From a checkpoint of a small transformer trained on Wikipedia: 21 layers.
MLP neurons of a small language model. Each row is named by its layer, matrix (gate and up: input weights; down: output weights) and neuron, and shows model dimensions 32-223. Each number is 500 + 40 x the weight over its row's rms, rounded and kept within 0 to 999. Numbers have three digits each. A neuron's up and down rows have the sign that makes its largest values positive.
Before each neuron's rows, "fires before" lists the tokens most often just after its 100 highest values on Wikipedia text that the model never trained on; "fires on" lists the tokens most often at its 100 highest values on Wikipedia text that the model never trained on.

fires before: "ic ", "An", "ic", "e", "ound "
fires on: "mus", "Mus", "os ", "gr", "tr", "\n\n"
L9.gate704:508500460431604513564458477485526411541415482477439493501381523463496515474501502465453483531496521554519521444502503545495511481482537483562553470463467546460572438443505521460467487517428502503476468495480491593581518416541449474535534549500491463549544533515524461561515540500494535521501565469409440537471515538540468532510461507500476512484460485502497534482468576457444475494563499539398575442534465517469531495544433545462490483526442501556482444446474503548583475572481453476514433517510546458528588469493453503534508552442489524481530443451513534505462452525537570480
L9.up704:443489519490564568495471482545503475519513536509487461539357497502476532523427509478451492450493541585456531516491507466524445462449452488523564573477524557479504494532471512516496538475473574461480467498542530511505493521563468506470430485523595535458497510503445531436494564454519485550462535581503490498467551469493473442517550523500509501504446520509479551543495513544517551581436470547603532467548469512502569509432508486554508559515578445505488474468522556454493438483537508466475542503560484493535533487495551517481444565512453473479530466515495463489446510441554484570
L9.down704:484610459538545452541529485580509480464474524542512502485568444516469559532493528528495466484572495487430506487400528454401483468419466540510503457427494472449464459502511503478451493452522498483500496481472530533571506522484545562486436413517497448471523486524547550509545485507535543505500515575422531525415539514543516502477559464488525441447486493485523471482504417573546546480503419506575542584542481526501491528458490557453512508485518455526497428475507590557532460516488517530439495479499426555453531526467433513556533534498488526502537521520546472530546557512502484540

fires before: "N ", "4", "5", "3", "| "
fires on: "′", "″", "°", "5 ", "6 "
L4.gate774:450466554494500505506507562505557507468548477501540482429487453516479496465439489525425455464482485472488524470537511514493524573484483537528414570521491508452475488440564517567485505498456455530558447467472528489476495437559469510532540574443486446515591444503518456568509474511532493595493520477489498515489404551529445473528572489498518503509515538528510566545427510464500447488490490507470488463530478572511472527463562578517501494493488512490537533451523461514561532523517546419491568484528497540413438470490514450557528456503542447539479481533478565496452561538364476502
L4.up774:530465533438412509445461436525488532500440526481567553470489470569543491550514512547569500472500443458473506552518498525557492455553436525399450569552524471475417504473498542441501485475548521532473461545516447520473482440456496453469491443491572438481510477458462565567462514563468523462516567483546554500517470544519533454497499484563505480605473441577473470543468434473538475520455511506511480518398429580518522530453525525459541487494534467519535531467463469538541542464463414455507457490447480536554531478504521468530516502502467478524460530504546521547429496515545527481
L4.down774:472402495494481493471444494488555487530499544477458447467513475514456458432546524558474556584502507538477511457515462503452499540510559506558503569500530401501443405467530502554478515476499505569541517488540529560452548425478537543486407543523450451453543462537520434533552446482482529545528503562506525520452459526498521522500576489543487492539545471544465513496467498458447456541479523563493486507546567489377508471505546506562519472519520562486511457509517495475574526519493568529476525561470511512481504507574469461533530554446547550531507482520446514464493502508418526442

fires before: "st ", "s ", "ed ", "ing ", "e ", "bo"
fires on: "ain", "pos", "ey", "e", "ing ", "h"
L4.gate162:516525540537542487559452503458521489436504554528508564522484489470452493494525496533546497496431521485546442481571520472501524496530460514476587574481461515480533462455554475450495519503485476579474441551526499506493488504547522434564493474547501492526559550516445474520482532481496529490489464422506468475505528556451508489511516572559488541510466545531521511516581511507459505520592456495442478509518509449537476455474502440437527462527429496493510546508533554548548551458484522521500521521460607544527529551517439505534487416428606512541486430415516512534461548469491464516
L4.up162:529486519467502439511452482464418531529563467517530537468535468479422506421432581483564463535488555533499395449470573552532511524502552529461561548493530501510541466546485462476491507467493538493492473513579483495507473522540499471592510462490441487499493508427485601494486526533476517529536548476501514483493547479481472517485535552516544460523533554511564440550508463508507527518568482510493434522510443417546509456451487469497435527514461479440557485535459578546548492494446521534459511509530577505522557506488453508473513414408567500515488485526557526496462547509492472474
L4.down162:532467516465510421475461481513509542602494442494521490405481480490484504478444524477503524525494481475505447504473537508579472516425593538476523507534526510491540486576551513528479518499507549438474525589521533464481554499511471512512523494530452501502534439434513573491506466479481484535596542482507458550474523457531529511503500528452512485487560514569553491478479473534462499537552484536527473518494464418529476407471506437556419529483479479470517534540453544531560507485478528410428423495491538441521506493500472504557505514457472557526493507591479417512548479454482502520

fires before: "ing ", "ed ", "e ", "t", "s ", "es "
fires on: "ain", "includ"
L4.gate788:460543488486446523462479474437416494530503518549498503528434480546462552516470494473439512504507452556519480524528470494582485500557483508499511479542535462521475525533489513513487496522442470546543419563520542487490531471461550476439439570503553544472455480465526551508446535527506493505466501544534503512468560483504443502429502493523456435525538484535462438524450498435454498425464501479427434524493507413478521505493485489477544475534523501498474548514482505477544444535543516547397533421512486470499511479504507438522507456483514438463439479462476425512488448553457438520
L4.up788:501477440527507557484451529486502515541535551468508473544482540435457489494497442539501548548477537509519491499514485525538513470578482488471563466485498548503487431541464467466493530472535501541485445524480455468461545528577463493443483480533512553502566511472464429541519510468441510523519489556573497494442494461530500526470473497441552553478465487451588490491493489504441461471609521518526509502471469482489577522512467463474502545466374451503451423469452452415560488431402547458470477545513485498527493479495489539490546570505428569475456446599515529443484476514511501511
L4.down788:466618574499438473443492513510443526485468537541474488538543470530484512475460445530548496483563439471572538466512557468508492502614532526480500534507513547471440479516475515526481585479478521524502434545461541420461512518541549518488431466539547556471509505436526567434550466504535482484486530516510474495494521520485463542470590552544485573475547531492500438473486511472438446482499544550478471463498580469481532465448484455516470540458489433464478524435559532514538473441525492520489447437476487503498480499522518444576565497468496520445499512514567419405481483552544405483

fires before: "aph", "ou", "ec", "on", "ic", "ad"
fires on: "gr", "oll", "r", "p"
L17.gate568:508510530495523545529428461498450477451500518462511482498458539512480515475503515453494507481485458497514510501534522537487523518497487483484528559480408575478494393458580378583508458480457516463465489491524502536511524589474519539520455473502501524469505478525408528490461519481504496489525520433529489586460460455525475523425475483480416541571432554512518481521472525461554522521478513413545487514504387470473512513450542498488507496550444513478442516477505523513510460526452552532430484510515536517505595475396484506489483542496434526473489591532499454446514477499523507437
L17.up568:584455469491441516551562534483553440519506488545548479515513498514515460431474517500471477492531423519494469565512481523472507471458447450532496493533461485487449408433498482462486428444403492493488507535503527461490473430545508492488549479495456448512504428489499527483421488523423560508520529459534496536468471506602445520533445551426523543581501511500535490488530508502557428427532479464478491509510454499506512561460593509459498569506536440493465531462561462527537508492551526507523438536446453461531542529427489513539456446539478578395428501456474454463550470492527523555
L17.down568:418469431518515476513427444507546467436551489460566539463558492526554492470480496467466509511507497501550526505495518536498445552407569480542453510485477583537468395520470458544452457516474434587460559490551493578570556423527505494547542511584539491508471492460520441505473502507452537476593491522566462514485454473450465538489522559511446529477519563477448537496467520504527456546444490499491494583495423487516461539500495566541538454527465553469510505507556510589508471473496498493447484568471463571485532499462542470480443536500450460503533495562510488514447549488481466467

fires before: "3", "5", "E", "4", "W "
fires on: "°", "ag", "/ "
L4.gate733:569534500472472556538529443532561536526548506471558506468479496470495555487542514537520507494438459422485539556539560578457453421503486488590411505497415534479478540479538509476534425427406554524559477499534466502499522467498482473488509509544429496471533447554538502554501541495449489476488505398497481482494491480521550530509521463610466484501501517448545458463443437451517450511524479607506553501522437520498503549486492492467580449546497504571475501501493480426586431580476493461507516438490479509538487487464400520501561491472487456468475515461466493452459503575480517441
L4.up733:568512526476514478446479447523560529505531573510563556501463496527497553532559606499494521565476527477535543559539500600491518470517560477491458523439483493459520500482531535460493436482418494483516513460523555539404539455526495471516481429566407468476490553470503509481470543473522475483507529485547556526516520546492482449462487432529517583500529480496479491443352419502453449489480472573569494482497481586505532469511470483535577430512511527525521495497518507449489520545441446418514495499493437553544538546505452494553536455563486489499491452513485416467464514517466506470
L4.down733:477423474519448455489483472574510478424490565478474545453507502506542508481427593498465514500406494564480544521495489577442525455500571474503465568479533486412468489479512486446516476517353480506494537471510584550432469465484489513525511556560540494505534531480488522425479601464491426459537507478545549547548539484487453411535579471496507531524496494468493499544447457486480477499522524512539488552482442501495519451478535485600534511560500542455482487484418484493500538490544497416473534454547456500454487524515499529535518498577473452485500511478578483448463540455488566498

fires before: "the ", "a ", "his "
fires on: "of ", "for ", "in "
L13.gate556:489525483462451583482575481554535531493490438537498515533528466486483514477476486483469506565452482482515503500523516570530492468554473527480510496532541581497483540545523517439484523519467526532467480448476543444509548525507471575457487503455569509441514544439439534533489504512573468634475481461535540502513457471499528497560475475469455496490535505492527430518514476491517458477590541520523533421542565442438571482521454484447556460499582519507517465416634589439511480431423462495466549508463455492493476502463442479536470508508512535405584500494493539502438459523539514551
L13.up556:462458538495479508417520444477520584491530516599532553512563492542428466527488529526469455387480499504493517451516481524506502479496513522456408463475541527535556507490484455485463458431493518518459446523570444528502508497487479496501494540506476510472533517491513513544517476539440452610524506397483446483510417449510460465610473459544539416474537434433497483542496508504548476444508550501491502448490419497453463571529500536485477529513534518483488507476488469524479550490517483577380496517472485492464465443506502451517497480558529499444570532530505540497452518505492456516
L13.down556:450481578467497528472477455534508469543413431494524500571437431455505474487486532565504501455472481483521457440458422421404583522532492500497498438430512540503527520562469479525520480541511527513404544473567481499547569468586477517525556568505530502521551538487430439545479518530536438479539506474561496550470505528439542563511497510530454434453493508513432539521488498470522502470485473455418515508469501446489466491482457536496480517549524478535528533435512607476541505506436552509533550531485475492466517565508473536419503562494482441547502404571533493541501552520533501472

fires before: "st ", "ed ", "s ", "ing ", "t ", "es "
fires on: "ain", "u", "ac", "il"
L6.gate755:530507527505458489446443524523470428503458469457496502486409432519456489492568487482539425480487502533512512477493479528542519541491557471493439534543479570548578517471468467504482510544541492482502473559591558523474450508594456471512387513504502519439465524424487532551524401498531494441494465485492495491461558463539503537454430526499452440523496507427498484486451536444557529393521521528490506423452473410515503512457514479443501479517495443515513459467477539536539528509497478465539532430496518448432455514490447459521459450594494549544441493421500538508586520521530505532
L6.up755:578515510500494504467488508460508566475587539475603536533543514488481520482546529451510528464437481503510461464485525457521512470489480521480566469433522493516504482599525423505455561563470561522516448510519478505516548463493525469481465496475497521480532566537499488568491472552482584417534503509523531428475504506549471533529544501469484554530466497529534459520498445580434533507552442514454535486486499410535467440503518385524504523549492455535438457574519520497447439496419491544496463530477544468519522555505482544500448526492492463453477499419528438494459518567531430436
L6.down755:525562497504511597489497428498511459451497503515500536498465479564470542494557513475503511482448481528493559495540477510457574532466563498480506526451529528465463455448502473473475515502536533548506585531463539464494505508508538498550417534558497503493524624472464519501478474427513485440550484477479451511533545513453544436510441508564511471459553433497499467521474545511498497552509486453551555515476542434508542479561529479454449577547524423546510480498450500496445487472495490482413524474503544541541463575549426516573482437552487448534531455394515491524504437561517445473

fires before: "al", "|", "|---", "at", "ong "
fires on: "str", "|---|---", "pl", "l", "ri"
L3.gate729:505502498544548461522386582495580477485474495499444569483506495540524447558487441615494549494555518542442454508485413546534497502487458501458510487415523510573564426489487458498515484531515522551503525477497531509492446428428435504569478500514455502467535554426490459513457490443503504495486426484476464476544454580543469489517506496573494528466490482473522537533473484497442543509516472572524558427486490439517503504600515491542517451522522565545496520473471534467525552545490562459473503494442588511521502496524505486470507489429484502543477561490565551492439553500508496468
L3.up729:537498582517558461490523541437435455481496507467548511495445447516503464534453454522515506500552502510571531586494540524402522515464402482471502502469542492525453523479502482522484502480572526469456464522418527401531547557436517494455489458511548550443589481506573484512421448435457467550536440557521488548498528449493579438452512486491536470510466510575484526501505543483470500512439516457562501556501540515517486478468437448508476449447502458505532495559505484527495514514544506523524519534491491477471500386485536435530498562559513455557460478534593555544531515503512553475
L3.down729:504463598501522554458461413462485565483471472493474495400454504534552509491529528571521452482544490518514558546448490547528508417444404520510565467461532477533457469445562408536473514540500488516511467476499522508516474499426511476552474603542513523500538414497511432544418535503477500482453489542504473495564544548492507542486459540529572524540466586462500532522489567475451497536451556544563477493496564565529495521451415510495515557484504534480480513508452534495530552526456550534516583509456457528456451523520530464471553492536514503498531476502468501548459495567479452524

fires before: "al", "at", "ong ", "ong", "us", "a"
fires on: "str", "r", "urr", "t"
L6.gate811:455515557539547570461522484436496481508545523490505505411563574518493517532514526528536516544557554528471433537432463499616554433474486536529524463473537506557542461472529505501511451447448459504550525523566503434477479545458445484476489517509514525517524510474428468509457476471485437438505506476516465503551576475554532531520430450525552467523478481491483481530456466515559590460544531475518520520557520457480477459532444455515520537506440531461544483535530516504540487525450527535495493495527512439551495572489559525602516495498553446464564450503536517506464500489497448506
L6.up811:539475480536485495566521524516476530465553508521485548521440437483520506553475446546554405563489514487459502502428466528422526466414544511515448485463505432551553499508565519537491427551479534444518478427509523482443513455536462455500461500468477482526531503501528489480458463521523537505534488594421536588454462470541508571443462447627540456505533532530516544537543549466467519494482537485508459472566490404472492588482499462426471541584484441576523462484549529446476536539497516493535521494478554540594554503487502484554509515568516459526531497442523531539563505502515514522
L6.down811:559522493521534547484437516532476463563564498574496572553450502531534425453445506544550519562443474558552589513473486473452502469480560544546499586540544579484472532510547484522478452499485541496444521589465509503492513522505483499512495570509486478440492457503473590471412495446472562424529463474509433478531515488534526491602456501597531509522463577522464452532540515428478484536431485495536450507483483517533462542485515453494535472484492497501460500510416487477504497496463520507533538507436543510506504463544529487502490483521559496540514487487459477471597547465503450489

fires before: "ing ", "es ", "ed ", "of ", "e "
fires on: "includ", "ist ", "ag", "ass", "Jun"
L4.gate377:429512506614487402475476512503418560479507546549461451493625522522456454605524486513475499465505540478492552503484578478507514517488492572520489452539444431491572477502496461444506505490478553484486478565501482532520494515478540583440545560438497476511458542488540522474448477568479507517449513455559491519546464511541509527459435521541442493570519486452438509479461507546463484510500560492472453467440479519476504573502454523521575450512493470501458494527530519521463563528536466480484478487524462478527516484466499490552625491513575466474446505521526467563508525541409499419
L4.up377:500502440488534503494463494476443541490557523508582479459464545503422496426499569475456566495490553440551482500508488551481532519518512523515562462548525519529408510459464465495493501490570534413531488474510480433432474502538521546515492567436475470496494530575486526521499450507459441455520480488465514501538512437456539552552554504557540553469521465490498488448568480523513462415549456494482511506537438510518461530419521499527508522539499490615509381584481501515543529512434529502461509478440492535518500463488513476480581536485535497438536479480493476475436426472587496476
L4.down377:472509479567509473387525527546401581495579438542477463514509450451535490465513496576500493522407494492517530544510518579454577445528462504547593454465598569497518460476458463482498490510515545475510429518516510514577526552418506533498535532508566495485552527501522541495485493489518435542466504514503439522532498452441517439495518519505512534524514536530466487478506529485543391485457519471500456551516541540506509495500510498473486483539468493516499465533456557517517523492551483453461526473432420487507529531495538455470631560411481532433449497512501497486486515470575465409

fires before: "ou", "ound ", "aph", "am", "ad", "ass"
fires on: "gr", "u", "o ", "Gr", "b", "p"
L13.gate375:404457477473536438452513475552510453473497496517555489554453500484461494588557460521521507463455629520513494536476545475474468478529465447448523459545538571527495462433485478534497491466476593504522510512474466493498434517449439456466510484525523516555500518417489478445513541476487550537532405451491523459500551522503532538477577532465483462473514465447536532537467480571483520470563544529481437562449472440542485524468532637529494440557535450483479528475558533513513471479524480430506504423530462514544529474487491558491441548512485560493516497547544505500448518420526520492
L13.up375:574486493526488488484481523457492488535561566515481526508533549493501448435524482499463492507473497480479546515505525534529506406490515432485444496532472494540495483545501479538411491493495511548532488478503535478479471543533498535437454482548523408453463416484492550530535586486508628500445472516529484522540461500504516509490508446486505437454472461455517525464542467543491552457491541520503532489467471473466479545513565485557550541514500481537472571489550441489538494512537508492600480509433492458629519580485552459575477512491546502465415524484562464514416537570592460460
L13.down375:469493489454549534507483502486481451522505594494466496450460469466543554496501563449520494486516454542495530472498494504487574501491460458525492466449506485453465409497483464460436511500519541463421473498493458527482549531532474532521507525520549462486490491452503501506462561452462528482525518533540453506487556516590538606422519543456510478557459523525478464523456484463460471533485527501480517510510521518488568530432490435518549615457482497471543499425600477519529492575487558466505468487416401587485516508466412454493513445427487480503567513471549543431479376448503454553

fires before: "t", "ong ", "ly ", "b", "at"
fires on: "am", "ou", "ear", "l", "ous"
L7.gate849:494604454451515558523556442505534438455440475556513444491494540480430463433523517542485486524469523460481451506555533557512532489483540485534480445500520513537547446522525552478462401447518501534506531518466515445569493529494489512474564542514544569536414503491480488404513488534516525557524459579534563524518501537501448547461479527466544460517494556459481440580470518493489512545461522483485516486491491470523463511590398521459576472493541527524502451449511530554531479508511598499546619564470458521504461538449530451514552551477519448449486553484447468521481521497530524429
L7.up849:483542558486518552502508487489545529499509563405516456467440540493361465477453508512431453442540479482509582466583511530552507598527480542490491496460426506447525480487477480522539458538483494556577525492493484477512536520506422550576461525552483478523470540500443443402495512518465500490449481507473470505513502522513526483530442555558463516541525471487495485549470503546508455457536527534517545560516490466491522489553538505513495498502591528444473567463508404533505544498407470477511527476566477533491500543471479488520515557497592489577505445451493474432518489496538512551
L7.down849:525522428501482499455489458535497433460440520584481532506537479534441495485511544525504442519488450505456543489510525480513533481432471561503545508513535486526506485512467500522478523530544539495562516517453532481555458454497520485490505561631521541505443499525603458482494431465547507481543470507540443517484535570558516537449434523504474455517504487530510441549508514518483533544510552506517492520564527510517474480488446533505455543490473539573487511445472541551511525449570481425564561445464475462505472487412547477480573552560479434487559495536492457552499490566546536383

fires before: "es ", "es", "e ", "ic ", "oy", "age "
fires on: "iti", "pl", "ill", "str", "om", "er"
L7.gate619:458505509564560508450538405440506505464527485536509483498504523459510461494527557483478544497451520492547517436549457525522524491535493474494451427481390570536454524477574503551489421573578477559499514489460575489458524539433516483448497479498522487524544494466557491508444533537410475468481488484531498553532485463477568434504539473491452429534538453541564509459489515517457428514535513520492476464463520532476531494510507508447575480494482517459520449497519506508530542532523496454488503501490534478593470594494516472531506432483442526472523449454516492501496476528512551501
L7.up619:449526426478467477487502515553494448526513506460565519505499535495411485511493474505498470521566504496504543449469519486462457487446528490481610497488497517582452479549551387456458498509567482486488531557483548516429484534494574498471496567543511475507501515403490410521504572468470526516498535474495508534441486480590519472441512554495486448492500546440569524501497458494500554503453495486489507478525488493535512530463495531494457495560425523506502532507374442524483385552487467449545518510543514580484484484566570488483591530515474542401491513566479578465551494489499480501
L7.down619:505462469523445457474461518465486537504504483493510541481519539487553480472455526459455509511533418458422516507484553446456460446498464528423491515512456515515505409512436573475459502399510550496525449527478586514481467606469549485495490551515494503507468463470522532456533525497509461442433493501585512523500519492560534498614569583528536481489541510456553563523461491487489465502501438529453477506552527449522544571458478495475541490530572531509454498459557461504415548494526491510526426444490476579500452545487454465543547444503531572535557528562525438523498458469464433484

fires before: "ing ", "ed ", "e ", "es ", "at", "t "
fires on: "includ", "fe", "us", "used ", "or"
L3.gate587:457594516530502469587553515605480562546509518507425589506548476481503427522478483502482439532524496466501510473471456531547540517497455456413550507536554451590551594534424435520470516516547536445533560525452459519450536530487456516414500470444521503499539521531435511486466547516512539576516492515525510519478574551540467489489481442543481539483581528495532468565549493497507441493487586529501541473490502556471484511485555493608514467497518483485513563507496530437494457486498475486485475514498498472487480459487462470511559446424523542590440590513491495504529453472499469436
L3.up587:479545535528553530364494524481508484502519459439532526510455570566458473486498565468458457503495581429505530507542437490463519483501519504495455492473518499524449500437460441493479458456521444497522550518484491572507487536488459479522408618519481567389547584490520564514489452452449492467454518451537464501481547460488545516440500509475539519441524477464431524457499435455482579564544467489494533501542457557503442491463586534486524606497475489419533477509507495533545535477496460551501557525516488522524514485530501514539439460503538520454545466412505446482503545539496505499
L3.down587:492508473541435463568492547478496516457459508477572517495516503527438506450557478468521537498477422527567515577552542473535508452507488560482480463453551453481499527522471481518492440520527517503471550494497527501515474491530616528495462449469500473515488436502532488473542470485494496444444502517509502458485497492451533535495485512507444558474513467493538528444519536470478540446543470394506487470494549471496510489526569475463576551553413481403478480503517398424496440441579434505450477519495515545494529465540469501558419513473530480538479556583467449464480574556468470521

fires before: "ou", "ad", "aph", "ound "
fires on: "gr", "Gr"
L3.gate200:433539534490520503573485493425492415433454464463513520540461505453487528484500483498389483406470488449529485500493454573432554511518516556460509466505523586485494519504520396523491495485550496456534499473512490472507442556478541445446514460497479434517468585542520454490487526496462518501513507454454456473515582479490540503511515511553484515486506552521481525504473474525517376543508552498507538455494479404460485453493511501411564523468514516492479490494532514486531428442452454511503510488537465439539510514421446518438523514413508531499473570535514658539479513478508525505
L3.up200:476532464480507454516490469489470442487560509503480444544513442430517501484513531457475482522579453539514515441503489510420502429359492561481502506548418409510421518515539541539526516478516568500527563474483459573499584497552509470487480521488443463457482495480509509483497513465529543559477491452476485541435483463507474518551510501489514525471528541525555483498483518462516502507522519531516491467532517481494486487467531452540533515591487520492551471496542402567576529478500548460480520461408577509488559454508414482464530618529525568506549507510544515523498478508504560602
L3.down200:474484508437555474466487498427535448480467526493438495597552518473520473488468515518513478525502445537509496555501429477407564470494476487434533456561533484511456500455487554565485521513496565527460534551467407548543596493552492453469481549549466420556439484452527487559478531476481532560551493446526598497497481471552507568524533465528492554549438513549533524455526550584515498478537530530505522589519436517504494529533517487493545539572544528488577479528555494551514549538473398486561463448378495497520516464502418491489496524537440531496485462486505502489502554431528536498

fires before: "the ", "his ", "a "
fires on: "during ", "for ", "uring ", "In ", "or ", "er"
L7.gate876:521463599478553469388561542434538488531530474534588529506560532499508502517516468488471497515443473574463491520477493438478521457478563496534460491476406478486457458516557490436475547436523482421490500488495540512585552473570458476522462531476559569492535482495399503450478490483538478487432487502566556483435420481561535467485491518588508432530450559507490450472524520502488503517471494460563520437510551472509515467547494542443538487551601517498509504451548476488520517478448467496439603472459477528563483496484540494521492548463490546495471403523503542508487550451495505551
L7.up876:547447513548474469443448475468582476494525519506523524561562519496571499592467547496539514497445524550520382464422443504478503481468488494495507521521429521458516526537530460493420451412534466443508502460524470515483500448554507490522460519465479522496533502526471507475472494434469418453506470537575511510539447536567475541513498508479500473490491443522491521460474526450464528510540473541534544470501468494491494505526441506457521526469545539432511450513585428449570574526450505498500547504454532560507479525512570459477564421474437524540517514498452503520474425554505397529
L7.down876:513457479528474430527499427505545475591555504536525517520542489456519521501484591487509556478461497487528457467473476459460530540479461546449492489539540477457594563551490511534473492503571523573495495401493467493554536502470571540566579526501545503475512485503534568599484555479512516404518509445516475511555517449481499520495494477432445479428526435506559546484515461479478555539534513490479563502440408458484437539506482422481450500459518498517563527552538492455428549499531529487490465491473537442503474542464538462465495489493483503508490558560421484551521471492518568431

fires before: "ic ", "e", "ic", "s ", "s", "ical "
fires on: "mus", "Mus", "ong", "um ", "ong ", "and"
L4.gate68:518462474526490504536457534544527512565510483521497464566514484468526584534526502472453533478508560494527527426542495502532517547465496539508453530518487496474475553486557557461435542515518423477529438442441529462457515440505466484526472536467479512447500495555544519477521542428453548548538548501540442509484430467517418503436435503568558532512449440463508480539530552462430580525542387502467462496522495482510493497447464479525544541449537507589505445535508434490520510559440480499527501437546559476538545497537476436524515577507477515431496538466477526476585507467568493486
L4.up68:468534468482548464564497474563530494521470540511443554557506480509498500498515416445444522499551471581475459465440509500458499466481556515503530511509501480474511455484446548566414556527457522472519554454465552541479503480532470502484509458528543399531484518471475511505394492481577487498481543570524542540478538546494429544481481556530431479522497507533540496507446458536483505469522470615527492520503455485496556523554507480589487554533477501539447491514499437506589571500544522467393585542465464483556486470502538432457526548419500476474528491468566560525515456535549488507
L4.down68:501577529500505456560426484527524478543508546502482534463502475487465458506497503451478521471577507500517486468515505460516508490470566543548506548541477506489560520522468507572399501549412532474503479464454579508514459440541506512458491534515568490501451538469510493471451467474540489547558542518495468545482549551571474525452523544511486474482492512541521590536478405477524537563451489518483513539551440524495540561481492533484448572536498560432486527496447483506543523472526524474431552511496448480579485465482565535553543546449510498490612501580541531569513455507571509535

fires before: "al", "ish ", "ong ", "at", "ong", "ish"
fires on: "str", "l", "r"
L3.gate349:489504506548515538508500558449500442549501479529539521443540477461412510528499527472502605494545485527465450509481511571502565479471469452456522480490501471500482478458552502580446438552539534512454519544564556484517539547558401496574489515529523463446560468479534466535520475486498489488511484514511504480433439452576512478534492447492486511630445476492415510485542522440509560492449491563551476563418529453522408551558440484513493495514472516507543520509499486505469424501543520474480577499451525438468419444459537561578512475512458490556543504497494505490491528553505507457
L3.up349:542506466525485569495518536482462448451368455507471438528451515529488503546450483507476544457557535495479516428495548446436516508558467508524445518481544465508545525471459501574489440497541523467467428485532455495465453523491429482495518546477484449422515550531538487533451427512485458520505470522573476471557477519495579482514435477480434538529472516480493523481539490435532477474502530460511457566476496540505456452605451526512462508513544534565562452525479558492533495523542458457523453551477536595496464508470500505511575487586543434516568510522490520538476498503511627484
L3.down349:544497463472535539545533584507464471489453542516442457487444503480514473509488526575487523454433517517486569444484534515463504395430463586521474516452536515524437488524401469530490493534480635475523511521461473430562473477539461425503562561550435477412520465513558490573439482515420455485456490514506466455576543441471539460537470449502484536503510478548564488532513517426521498531510546542540510512410486580498481485508461456525538502476508512510545439499457530465514497527532512495495510503506502522497450444495526478473535532528525458546559546464478575513526511496484514472

fires before: ") ", "T", "C ", "te ", "ted ", "ed "
fires on: "L", "le", "d ", "vis", "ed"
L7.gate814:530475466494444484496500469430470462401532526525484478512459486486489521508519504421472510523476461500575623529542510511502452556458467486458549501508493443442557542460522452521427460462505534456499510394515522450562478480466550501542550520539493522451470472474494589497501478507567507520468523510571527494517522513470518501445525555528572508538464534538521460542527479485458477469533536511449512505483634488486557506537582524590609528558499462450515490508553532555481517564485497424556508481520545464511502509464509506488459467522499455525461513466545466564538510508507502507
L7.up814:471477576535524492497483453508507483396492498461489525466565480473524563478494470437499496511547480549462513510492501553476527472452521572586498543510549460495392528505538546570545486530498437511462528486500514438555481607444510539451497499431572514481450485494443453516575421409444513525495514531555547540464454518499522543530526536486477494550514547461511471521499491455586577454481586535541542473536486546539522442506511584467478535567513540512469476461532469521486476452451429547471456460550498460507477480459564572525566532503456549547506558540463564467516544453461501466
L7.down814:503553529572388556512483454458508449490538506449487473545533475529503466451560450521503474482473484492522533571496528545468448508471548564500529459482457443471494522446501519565502422513496465658504482490512553491443452523469566472479551511569520439462530534469480485496499540530470558510481556451582438522587474532544505522490522517531514513528507552482509579504465522526504508473405596565498511513502508517460430514457540488455493506562487435493514516443539457528529528469459580496542480528560550464515454507484439533511464517484508504385515514540437496545493514460520435492

fires before: "ic ", "e", "ic", "ical "
fires on: "Mus", "mus", "os", "fin"
L11.gate629:456485524578534475534532475599507497477465503532558461532472538490514499455514520478507556503536545457508445491538438493483519448474464451503495538447475514522457511502453504489498486533434483463422492535517548483492546484543511514506496540381506484478535529521498464486362404570479503560492454474460538475402518496509492513522515470499511514552466578514473569446440490457503441426537500576534516525562402495504488509522400469514503506472488434535513462462465517576547482503514528509512491511466539553537436503539591549585549502489491499500506467483519479567530460468505504500
L11.up629:481485512514602498540497499589511484489468547564505474468499563504423526556474467440552533473485553577462473502466523545536515566510565468517508540512522579476478451529441502543495483464509523472588491440470492499512469502452484531552516546448508544447600549479534468539411483481457534567521524476507468462529485533466473519558417505471534475555481428527516530533533514547512590514545473516468540481522550470533547522477485519507526537517503550534488503546364459475504441521452464485526519536551499470477470554455538569515469548508453483497492464459500478484538436547582505472
L11.down629:450498490518544491483554538527482474478479593565515514473550515484532563492531528529548567444449506516463523508509504437462553503468523476585473565478533515499476457454483405489483488477451490473466498571551547477492527514524458562536560526518556556514511501582528489559491503487516442502518503461523476477435560474531496531457526465516532534546456517472572536513484431521488463492527544531510515449505506488635547507527451521516560485520509522551479494458436473582532476581440508545494502516480523542511494570491528516533545503400476559572464513450507430497468528515502539512